Part of a small language model's weights.
Size: width 448, MLP 2688 squared ReLU, 61.5M parameters.
Architecture: RMSNorm before each block, untied embeddings.
Training: 374M tokens, 11423 steps.
MLP neurons of a small language model. Each row is named by its layer, matrix (up: input weights) and neuron, and shows model dimensions 362-425. Each number is 128 + 24 x the weight over its row's rms, rounded and kept within 0 to 255.
A block is one neuron, or neurons of one layer that tend to fire together. Before each block is what it responds to, as a language model described it from the Wikipedia text at the highest values.

Responds to: Sports achievement verbs. Words introducing a sports achievement, mostly "won", "winning", and "to" after "led", as in "won the final" or "led the Predators to", plus scattered match scores, goal minutes and election vote tables.
L4.up471 [120 111 103 155 118 139 111 104  97 142 156 114 128 154 119 126 140 125 118 125 117 111 113 120 165 165 134 175 150 160 116 121 138 111 149  94 171  91 145 148 124 182 120 124 154 155 162 104  84 146 148 126 138  97 107 112 143 142 124 131  83 148 117 113]
L4.up516 [ 99 114 126 145 109 137  92 121 115 151 152 169 117 136 124 135 114 141 151 113 111 106 107 139 114 146 132  81 134 119  76  91 122 152 130 130 141 110  77 132 120 115 173 129 126 150 197 106 134 116  81 101 128 121 156 153 120 157 161  97 142 164 131 142]
L4.up1385 [127 157 135  93 132 172 130 147  85 116 148 175 131 166 108 146 146 145 118 126 141 107 167 142 140 139 157 143 136 162  90 134 144 121  84 131 144 153 150 104 115 119 179 138 166 115 130  90 115 155  84 156 161 144 121 113 137 159 113 124 107 138 103 117]
L4.up2202 [136 100 105 129 115  86  94 122 138 120 124 148 113 169 127  84 138 119 119 138 147 108 103 144 140 157 160 170 100 164 107 104 159 119 167  83 155 105 113  83 142 135 147 160 124 146  97 131 103 117 138 106 165 158  92 120 120 146 101  99 144 157 139 135]

Responds to: Location-introducing prepositions. Prepositions like in, of, at, near just before a place name, after an institution or event noun: "School in Inglewood", "city of Shusha", "near Łódź".
L4.up254 [115 127 157 151 113 130 124 118 166  77 132  95 111 123 128  94 110 140 130 155 104 159 126 111 118 144 101 153 135 158 112 137 119 112 110 137 153 128 171 140 179 131 111 139 113 107 141 133 134 129 140  99 131 147 133 137 142 177  98  89 144 105 157  96]
L4.up1134 [148 131 122 155 133 103 138 126 141  98 103 127 128 155  97 144 109 137 145 152  98 103 166 105  83 132 146 156 131 146 112 127 107 104 166 108 177 112 135 109 121 118 119 133  88 143 159 130 141 124 143 149 131 118 112  99 170  77 127 129 128 152  95 152]
L4.up1283 [172 115 130 133 124 154 113 127 127 103 138 111 126 114 155 138 114  81 154 158 169 115 151 124 107  88 122 120 117 127 123 101 130 158 165 107 129 117 136  95  89 139 138  62 121 116 133 142 140 129 118 120 139 117 149 138 127 156  94 150 138 157 121 102]
L4.up2578 [149 158 129 108 124 122  82 139  99 103 138 107 110 152 102 131 102  86 150 130  76 132  78  72 113 134 139 119  66 144 199 125  99 113 110 136 133  98 116 101 156 142 105 127 159 162 128 139 107 106 136 118 150 108 106 110 122 151 137 124 138  95 122 181]

Responds to: Object-taking prepositions and verbs. Prepositions and verbs that introduce a following noun phrase, often one starting with "the": of, during, following, according to, and meet.
L2.up2067 [142 138 169 152 140 134 158 114 150 112 140 198 138 149 159 117 142 108 152 140 100 129 101 134 130 113 186 156 144 126  90 138 155 111 130 117 141 133 138 124 108 118 158 143 142 107 142 114 156 101 148 130 114 126  92 129  86 144 127 114 147  88 172 113]

Responds to: Day numbers in dates. Day-of-month numbers and month names in full dates like birth dates, release dates and events, such as "born October 26," or "7 January 1854".
L2.up451 [ 75 136 118 156  99 145 140 105 140 160 145 148 162 120 161 131 152 147 160 146 159 128 125  90 139 152 132  77 123 120 145 113 157 118 128 159 111 138 143 146  94  33  89 130 141 127 176 157 134 134 107 131 117 105 149 134 135  97 130 130 140 123 119 139]

Responds to: Day number in dates. Day-of-month numbers right after a month name in US-style dates (January 18, May 7, October 26), mostly in biographies and release tables; weaker on the closing = of article titles and on table pipes.
L6.up1112 [136 124 146 147 136 183 151 110 100 110 159 134 144 124 135  95 177 118 166 178 116 142 128 114 132 125 125 162 140 151 129 110 136 100 119 102 137 158 146 154 165 125 122  84 118 142 179 186 161 125  93 132  88 119  97 118 117 122 137 127 140 139  99 144]
L6.up1228 [103 158  90 122 125 134 127 109 129 149 132 167 124 137 173 122 112 109 173 165 161  93 125 135 140 149 110 121 157 130 171 118 116 120 117 153 157 136 160 113 163 148 149 123 130 125 160 143 113  65 117 121 123 110 127 121 130 151 144 118 147 133 107 135]
L6.up1240 [104 128 135 101 128 119 135 107 148 132 136 136 165 148 142  91 133 109 166 169 136 118  93 118 117 131 128 128 185 131 128 152 134 101 106 137 148 144 133 109 162 100 127 118 106 133 126 144 131 120 169 171 115 162 131 156 146  92 112 132 115 119  89 103]
L6.up2075 [133 140 157 138 161 108 160 143  87 138 123 149 121 124 145  96  92 117 157 115  85 159 103 142 138 155 105 129 143  96 121 133  81 129 163  99 139  93 147 153 147 147 154 133  98 133 146 127 101 126 148 140 139 148 185 155 152 151 126 108 126 125 138 127]

Responds to: Existential "there" subjects. Mainly existential "there"/"There" right before is/are/was/were, as in "there were 77.6 males"; weaker on modals (may, would, could) and subject words (that, it, they) just before a verb.
L6.up562 [148 151 144 125  91 134 176 160 156 124 128 149 127 122 117 147 126 148 158 166 117 102 106 169 127 149  99 139 167 124  94 177 132 129 152 154 132 154 139 148 152  87 110 152 123 151 112 171 113  81 134  73  87 135 129 129 120 112 183 119 134 135 114 127]
L6.up977 [ 98 150  93 143 132 154  84 178  80 140 141 142  73  92 113  90 145 142 173 116  99 129  78 124  98 118 112 134 131 151 166 138 129 131 140 135 110 155  83 142  90 117 178 119  84  88 101 149 144 147 115 124 127 120 161 155 129 134 123 107  88 110 143 141]
L6.up1469 [143 103 169 142 100 109 130  98 137 139 131 155  99 100  62 154 147 134 122 132 109  98 114 111 160 151 119 145 103 119 137 139  95 131 138 106 111 123 128 110 141 129  94 129 102 150 130 111 157  96 114 104 114 120 134 129  81 145 116 171 124 137 154 130]
L6.up2101 [ 90  93 139 123 100 150 136 122 118 118 139 122  82 124 154 144 140 161 118 100 141 136 130 155 155 133 122 119 117 124 133 145 155 104 109  85  56 138 142 106 157 144 102 133  91 144 186 156 117 110 135 113 156 128 143 127  88 129 144 134 167 145 101 103]

Responds to: Day number in dates. Day-of-month numbers right after a month name in dates, such as June 2, October 1, March 11, often before a comma and year.
L4.up328 [106 152 146 112 111 117 175 144  95  95 152 135 109 115 157 122 111 135 140 109 123 122 143 147 129 107 107 175 148 136 157 162 119  92 103 140 135 160 115 106 121 114 112 124 110 127  67 116 134 128 136 123  91  80 157 112 117 183 140 158 154 114 116 127]
L4.up1252 [101 121  90  90 103 138 103 124  88 107 131 156 154 120 152 101 150 104 116 113 128 143  94 124 132 135 151 155 163 102 123  99  91 124 127 147 153 123 110 105  98 101 128 135 164 113 118 115 114  91 140 116 105 123 117 110 118 165 157 151 140 154 122 158]
L4.up1558 [ 89 102 150 145 107 123 118 154 134 101 143 113 133 136 165 115  97 102 100 148 127 148 130 138 162 195 108  97 127  73 115 133 119 112 133 158 103 162 137 117 110 167 124 129 146 112 155 117  77  90  85  99 107 117 153 143 110 143 108 133 111 118 124 141]
L4.up2300 [116  54  98 102 134 126 113 156 129 130 145 115 120 198 144 145  88 122 146 150 142 135 112  98 115 126 117 110 126  77 119 131 116 109 142 126 198 165 101 125 116 114 136 163 153 116  82 163 147 127 113 141 135 119 133 132 104 102 127 169 115 123 143 124]

Responds to: Relational words before objects. Prepositions and transitive verbs that open a clause and relate a following object to prior context in narrative or biographical prose, e.g. despite, following, because of, shocked by, disliked.
L6.up942 [123 121 173 106 106 121 164 143  98  89 120 193 149 139 132 168  98 118 118 117 120 154 129 132 141 116 148 121 136 133 127 143 111 154 157 108 100 170  55 151 125 143 118 145 114 122 151 139 124 119 143 159 121 131 120 102 123 106 127 158 155 126 168 175]
L6.up1197 [128 111 131 145 110 166  92 134 113 136 159 107 132 145 164 135 107 127 154 130 117 108 140 193 148 146 115  94 122 161 109  87 143 164  55  98 132  83 123 113 135 129 150 152 119 143  99 164 156 148  91 112  60 117 125 148  79 148  62 119 119  85 119 115]
L6.up1266 [156 119 164 140 149 128 108 142  87 144 121  98 140 128 151 117 151 136 104 141  89 163 153 173 126 159 176 110 172 136 116 123 117 123 135 135 164 147 107 123 120  93 132 143 160 105 113  94 145 110 115 152 125 162 113 133 101  54 130 116 150 100 149 158]
L6.up2559 [155 125 133 127 127 151 127 120 102 101 164 164 151 168 142 132 128  97 163  96  86 154 128 132 157 125 120 128 112 142 169 156 160  91 114 100 129 130  82 139 104 170 141 116 147 113 118 125 137 148 161 131 101 156 134 122 136 136 151 164 141 149 143 144]

Responds to: Table first-column headers. First header cell of Wikipedia tables right before the next pipe, like No. in squad or episode lists, Party, Rk; also verbs like signed, led.
L4.up286 [115  71 114 153 162 115 119  70 140 145 165 182 127 123 110 150  92 123  88 154 163  89 115 126 187 107 179  92 141 116 170 152 136 183 149 158  96  97 154 106 130  73 140 120 128 124 118 162 113 153 138 142  87 112 101  88 145 141 126  90  97 140 154 106]
L4.up472 [134 110 135 145 135  91 119 131 121 154 121 123 115 118  98  66 109 102 148 182 127 155 111 111 130  96 135 135 144 151 118 159 153 145 110 117 127 118 160 125 117 132 155 150 167  99 141 133 116  94 102 151 106 135 138 150 134 146  81 100 101 114 159  92]
L4.up819 [145 159 122 129 143 106 110  77 122  92 136 180 158 122 148 133 100 157  65 161 108 107 134 119 131 119 167 111 147 209 121 132 112 127 173 133 115 112 137 118 102 116 109 143 126  90 122 145 118 135 153 148 138  96  86 134 111 116 114  70 115 131 131 145]
L4.up2025 [142  97 159 132 144 110 138 156 103 110 137 164 160 141 126 146 105  99 140 156 106 153 163 139 108 101 133 134 180 123 151 139 106 126 153 157 106 143 148 132 105 160 104 166 136 115 138  99  89 155 118 119 149  88 105 120  73 145 121 118 116 110 166 121]

Responds to: Institution/place name heads. Final head word of proper names for institutions and places, such as University, College, County, Stadium, St., or an inner "of", e.g. Brown University, Hyde Park, Institute of.
L2.up1152 [115 170 138 157  60  91 156 110 122 133 148 172 157  98 179 147 145 150 121 161 153 169 112 124 131 150 110 125 139 103 156 117 134 171 103 187 136 124 136 143 154 144 113 149 156 133 147 123 120  90 140 150 119 128 203 172 127 144 116 129 129 125 160 122]

Responds to: Clause-opening connectives. Fires on words or punctuation that begin a new clause, e.g. which, where, how, until, as, There, and sentence-ending periods or colons.
L4.up223 [135 157 142  90 144 104 166 127 100 106 140 175  85 141 146 141 134  82 100 132 147 117 146 108 172 142 135  96  92 105 136 127 120 104 105 153  83  96 180 126 164 117  95 116 110 132 106 115 154  96 154 109 170 113 141 144 147 175 190 150 123  79 116 104]
L4.up1236 [158 108 125  94 145 136 147 114 135 111 148 143  70 115 128 127 133  75 148 137 167 152 107 135 109 114  90 128 128 131 145 148 127 115 129 153 134 116 143 109 160 108  99 133 114 123  97 137 102 159 160 121 139 105 108 163 155 118 149 149 138 144 148 107]
L4.up1774 [174 142 106 123 115 177 139 121 138  86 138 169 150 130 150 122 135 126 126 107 157 160 115 138 104  89 146 123 136 152 154 101 170 179 100 104 133 127 182 123 132 116 111 156 125 168 148 111  92 154 113 115 126  93 104 132 100 132 114 159 144 138 140 138]
L4.up1884 [128 147 130  81 103 134 138 161 119  93 115 111 155  96 109 144 146  98 101 149 131 160  76 130 137  94 125 125 110 106 168 154 133 162 113 129 118  83 111 181  78 110 111 157 129 159  89 121 118 142 129 123 140  99 108 150 144 133  97 140 122 131  93 140]

Responds to: Multi-word proper-name continuation. Inner or later words of multi-word proper names of organizations, parties, leagues and newspapers, e.g. Nationalist Party, Public Radio, Toronto Star.
L4.up1397 [153 108 120 103 126  95 126 197  72 133 172 115 115 100 138 160 128 134 133 134 123 113 119 135 119  93 169 146  95 145 153 145  64 113 141 164 127 104 136 125 111 145 111 151 113 165 135 134 129 132 118 134 130 140 119  83 150 173 109 151 131 161  98 101]
L4.up1995 [109 129 111  98 123  91 129 154  84 136 119 139 140 138 141 113 128 152 151 118 146 116 139 135  90 166 135 131 143 112 110 160 132 127 117  90 143 128 115 179 163 110 100 150 166 134 105 107 130 126 142 139  93 114 163 125 162 130  99 103 108 103 147 175]
L4.up2118 [102 144 123 157 113 120 153 158 154 110 119 121 127 143 152 133 140 128 211 176 102 115 151 137  80 127 105  88 106 124 156 106 116 126 126  85 123 193 154 110 125  68 114 143 167 132 124 126 163 116 136 160  95 129  90 125 164 140 134  99 156  87 130 108]
L4.up2135 [105 148  90 145 151 122 135 129 141 129 114 116  59  99 113 110 168 137 127 177  88  97 169 107 152  97  98 103 118 137 123 141 103 133 112 133 116  71 113 134 151 121 120 138 156 142 132 103 158 121  80 133  94 121 164 137 133  97 116 101 150 150 134 137]

Responds to: Word before a proper name. Prepositions and first names right before a coming proper noun, mostly places: "located in" Hooghly, "city of" Breaux Bridge, "along" U.S. Hwy, first names like Andy, Matt.
L2.up746 [167 121  99 140 107 179 132  91 131 113 123 169 122 142 110 159 137 136 154 161  81 116 116 124 137 112 118 167 123 122 118 126 152 132 159 137 150 105 145 131 140 119 119 128 129 127  94 103 113 124 147 117 149 114 192 143 137 154 118 135 156 127 112  99]

Responds to: Main predicate verbs. Main verbs just after a long subject, mostly reporting or claim verbs before a that-clause (revealed, argued, shows), plus Votes in election-table headers.
L4.up86 [106 139 103 136 132 125 129 101  97 100 116  96 164 114 129 175 127 117  96  82  85 162 145 136 152 120 112 130 179 130 126 142 106 133 180 167 134 157 106 116 157 160 163 112 129 126 118 116 138 148 164 161 156 105 101 148 113 100  60 115 120 129 120 115]
L4.up310 [137 107 170 152  97 137 122 132 121 146 149 144 104 106 121 167 126 123 119 115 111 118 135 104 108  91 180 119 107 113  79  99 135 143 142  88 113 109  76 127  86 103 104 122 110 107 153 128 107 169 115 166 145 136 166 109 107  97 139  82 132 131 119 139]
L4.up362 [143 101 150 192 124 104  98 112  99 114 145 126  89 133 147 126 140  99  72 121 129 151 145 149  76 131 148  98 162 129  92 111 140 111 131 135 130 109 109 153 117 133 107 139 179 117 145  66 121 102 148 101 139 138  82 112  97 120 113 122 100 106  74 103]
L4.up1912 [137 106 144 108 118 105 171 144 110 120 141 155 132 135 157 141 169 125 155 153 119 141 151 136 114 131 135 146 142 128 120 115 114 121 113 124 100 158 102 115 107 145 126 114 128 124  95 100 116 183 108 122 138  79 123  94 110 104 165 124 136 145 115 121]

Responds to: Before an upcoming proper name. Connecting tokens right before a proper noun starts, mostly place names but also surnames: prepositions (Battle of, near, at, in), separators (|, /, hyphen), and the final piece of a first name.
L6.up475 [123 117 150 172 105  81 166 119 126 123 130 136 131 112 128 101 142 120 110  94 127 102 107 111  73  95  49 148 142  93 112 137 112 108 136 151 131  99 132 153 102 126 125 133 125 153 123 138 158 143 123 125 125 132 146 154  93 100 112 114  94 102 116  89]
L6.up758 [134  93  92  99 108 141 172 102  84  70 133 132 160 129 108 150 106 126 104 131 127  86 103 121 107  94 109 114 113 102 109 149 163  93 167 178 142 148 135 124 123 120 164 107 152 146 174 145 127  66 116 134 103 105 191 153 112  76 113 152 106 146 124 147]
L6.up1007 [131 131 141 157 135 102 167 140  30 129 109 130 150 130 122 111 164 136 149 112 137 113 148 112 125 121 141 174 135 134 115 130 145  77 140 162 176 124 102 132 147  92 147 127 125 147 107 151 139 112 112 139 132  81 153 165 124 124 119 137 134 143 150  92]
L6.up1476 [146  95 139  84  77 112 124 121 144 149 118 182 180  95 121  89 116 127 153 107 145 136 136 160  71  95 108 130 131 121 172  84 125 119 113  69 161 136 139 107 128 117 152 129 168  92 120 113 158 154 114  92 112  93 146 149 128 147 145 159 124  91 110 146]

Responds to: Subject before "be" verb. Mostly existential "there" and pronoun "it" as clause subjects right before is/was/are, as in "there were", "It is"; weaker hits on other pre-verb tokens and table dates.
L2.up2002 [102 133 160 116 137 133 141 177 121 171 108 117  90 132  95 102 162 169 135 105 100 166 164 150 112 153 120 114 167 165 124 116 159 146 124 123  93 146 122 125  83 147 147 148 126 163 150 132 112 160 145 125  70 158 120 108 103 148 123 121 119 159 111 127]

Responds to: Coordinator before a second item. Conjunctions and commas joining a second item to the one before it, firing on "and", ",", "or", "as", "rather" in lists and pairs such as "US and Canada", "China, Kyrgyzstan".
L4.up390 [100 142 146 106 129 127 144 158 124 139 109 125 131 113 133 132 147 150 165 118 121 111  84 118 145 130 140 123 148 107 131 153 143  97 166 134 149 111 149 138 124 185 118 140 140 160 141 181 128 158 108 120 151 125 102 128 109 112 150 115 138 137 108 143]
L4.up642 [114 133 125 131 109  92 160  72 140 139 134  96 128 122 138 110 129 125 126 136 136 106  97 138 143  85 115 131 142  98 119 151  89 132  98 153 108 148 137 143 142 104 147 125 136 120 103 154 113 106 112  93 170 146 133 139 171  81 134 140 125 162  89 125]
L4.up716 [119 107  80 165 134 164 113 111 154 139 102 119 145 158 174  84 129 137 140 117 146 130 144 132 152 143 161 140 156 112 118 114 143 133 139 125 128 131  94 142 157 129 171 107 150 121 128 141  89 114 115 117  82 125 124 176 150 141 122 139 130 133 140 111]
L4.up2121 [118  92 143 133 120  92 122 119 137  88 103 115 137  84 158 104 140 119 148 119 146  90 130 118 107 136 150  98 111 131 117 129 129 122 123 151 128 153  88 116 166 119 143 124 110 126 111 140 101 107 100 106  82 147 124 180 152 104 164 149 184 115  67 134]

Responds to: Career achievement predicates. Verbs and prepositions that introduce a person's feats or statistics in sports biographies, like posted, compiled, with (six touchdowns), career; also occupation words in lists.
L2.up606 [133 114 128 127 139 166 181  77 136  94 141 164  91 139  75 131 134 151 124 134  83  95 152 115 161 131 186 119 115 140 137 110 143 162 151 130 163 130 122 140 172 131 134 160 144  76 125 113 115 158 121 130 152 136 154 122 126 131 148 109 128 127 110 117]

Responds to: Later words of names. Second or later words of multiword proper names after a specific modifier, e.g. Volga River, Fenchurch Street, Geneva Summit, Bloch equations.
L6.up429 [153 161 130 105 126 130 126  90 135  96 130 123 169 169 121 119 120  94 158 153 147 103 143 165 119 156 152  97  99  85 126 106 115 154 205 142 134 132 142 164 173 147 157 126 125 111  60 104 130 120 134 122  94 116 133 134  77 140 139  92 146 110 173 108]
L6.up1035 [123 116 103 142 136 104 174 121 167 163  87 119 122 139  98 152 128  96 104 124 139 114 119 138  93  99 166 116 129 138  96  98 124 181 145 170 171 103 128 176 168 130 127 139 100 148 127 163 113 127 125 165 110 123 112 143 126 138 141 157 139 113 163 157]
L6.up1407 [137 155 106 104 125 152 148  99 125  91  72 123 178 129  91 109 106 159 129  94 111 110 162 109  98 109 126 123 108 150 108  81 130 131 126 105 140 133 152 108 176 188 108 107 131 149 127 151 126 114 116 134  84 100 155 138  83 141 106 122 113 137 144 136]
L6.up1634 [135 168 120 132 113 131 186 124 134 118 124 127  86  96 132 135 119 143 123 153 107 134 138 126 124 169 132 119 141 193 130 139 101 136 122 182 177 140 124 143 100 123 124 121  98 155 132 130 153  99 135 115 126 137 118 119 163 119  89 111 125 121 191 116]

Responds to: Statistic count tokens. Final pieces of numbers, or the a, hyphen or comma just before them, in sports and demographic statistics, such as 296 at bats, 10,000 career points, population 8,951.
L6.up1989 [138 143 179 110 168 145 160 134  90 140 116 112  97 118 149 150 105 127 133 146 111 104 123  90 118 121 150 142 121 127 118 159 134 131 159 113  95 128 126 132 158 118 150 108 147 150 123  98 146 130 134 103 133 145 156 106 126 107 115  90 133  91 116 146]
L6.up2166 [125 130 139 127 176 102 129 153 160 126 125 146 157  87 151 151  90 193 121 118 108 141 142 167 102 165 151 110 127 157 120 126 150 154 155 146 136 130 172 127 145 130 124 167  96 156 143 116 133 140 142 142 123 122 117 117 105 168 130 108 119 135 129 126]
L6.up2475 [137 104 143 100 129 131 118 110 155 132 165  97 128 141 123 129 123  90 138 151 122 142 165  75 135 156  87 132 120 163 106  89 151 139 153  90 131 117 133  79 133 133 145 108  96 102 107 114 101 128 112  94 144 115 110 144 193 120 145 134 103 114 127  97]
L6.up2536 [113 148 139 151 147 139  76  99  86 141 132 146 165 147  85  98 142 142  94 118 138 129 121 113  91 139  89  72 109 208 113 118 142 126 155 140 133 125 162 151 149 146 133 128 130 110 124 104 143 107 129 118 120 131 134 139 145 158  93 161 116 156 121 101]

Responds to: Articles in sports narratives. Articles like a and the in sports and event narratives, before the described event or result: a quick kick, a 4–2 series win, the 11th inning.
L6.up272 [ 75 117 140 128 124 126 158  97 122 103 144 118 100 130 124 128 144 137 120 141 117  96 137 107 141 158 121 132 128 161 126  89 152 141  83 158 109  94 100 147  91 152  95 125 103 142 111 152 115 151 104 137 103 120 144 126 118 166  82 168  88 106 107 106]
L6.up968 [174 110 108 136 152  91 128 113 125 116 118 154 145 145 111 139 131 149  94 132 145 109 141 144 149 118 134 175 120 127 120 156 136 109 112  91 120  97  85  75 106 148  94 155 112 133  91 124  80 149 154 157 105  88 110 145 126  71 130 143 110 110 174 149]
L6.up1657 [116 100 115 135 114 104 136  95 105 119 140 192 151 115 110 137 172  99 111 113 131 140 129 139 150 129 138 152 148 132  77 109 138 172 120 162 151 130 124 120 111 144 122 135 124 169 150 121 124 169 126 161 104  77  81 111 118 136 142 103 136 152 124 129]
L6.up2679 [130 145 111 172 132 106 152 120 174 109 152 184  93 112 102 159 106 128 108 172 110 112  70 108 128 134 134 157 138 132 148 129 138 161 127 145 140 116 143 121 115 171 120 103 115 138  94 138 119 180  83 144 124 101 128 146 116 115 135 146  88 120  80 115]

Responds to: Post-name list connectors. Commas and "and" right after a proper noun or noun phrase ends, continuing lists or clauses, e.g. "Red Sox and", "Barcelona, Spain".
L2.up1442 [155 133 114 119 100 126 202 150 146 110 134 125 141 125 143 128 101 125 119 115  75 115 130 124 163 110 134 119 115 140 143 130 138 130 146 111 185 104 102 110 138 119 128  82 134 124 128  73 145  45 130 122 141 101 132 133 116  87  87 140 143 162 118 143]

Responds to: Determiners before location nouns. Mostly "the" or "of" inside prepositional phrases, predicting a part or position noun next: the end, the bottom of, the center of.
L2.up1211 [145 128 127 154 152 169 131  93 140 114 156 164 156 109  88 115 118 101 114 123 107 105 138  73 134 134 109 197 140 123 137 154 161 131 129 117 118 128 107  99 155 172 140 120 129 174 113 156  93 194 145 134 119 135 142 121 111 130 100 102  53  90  75 103]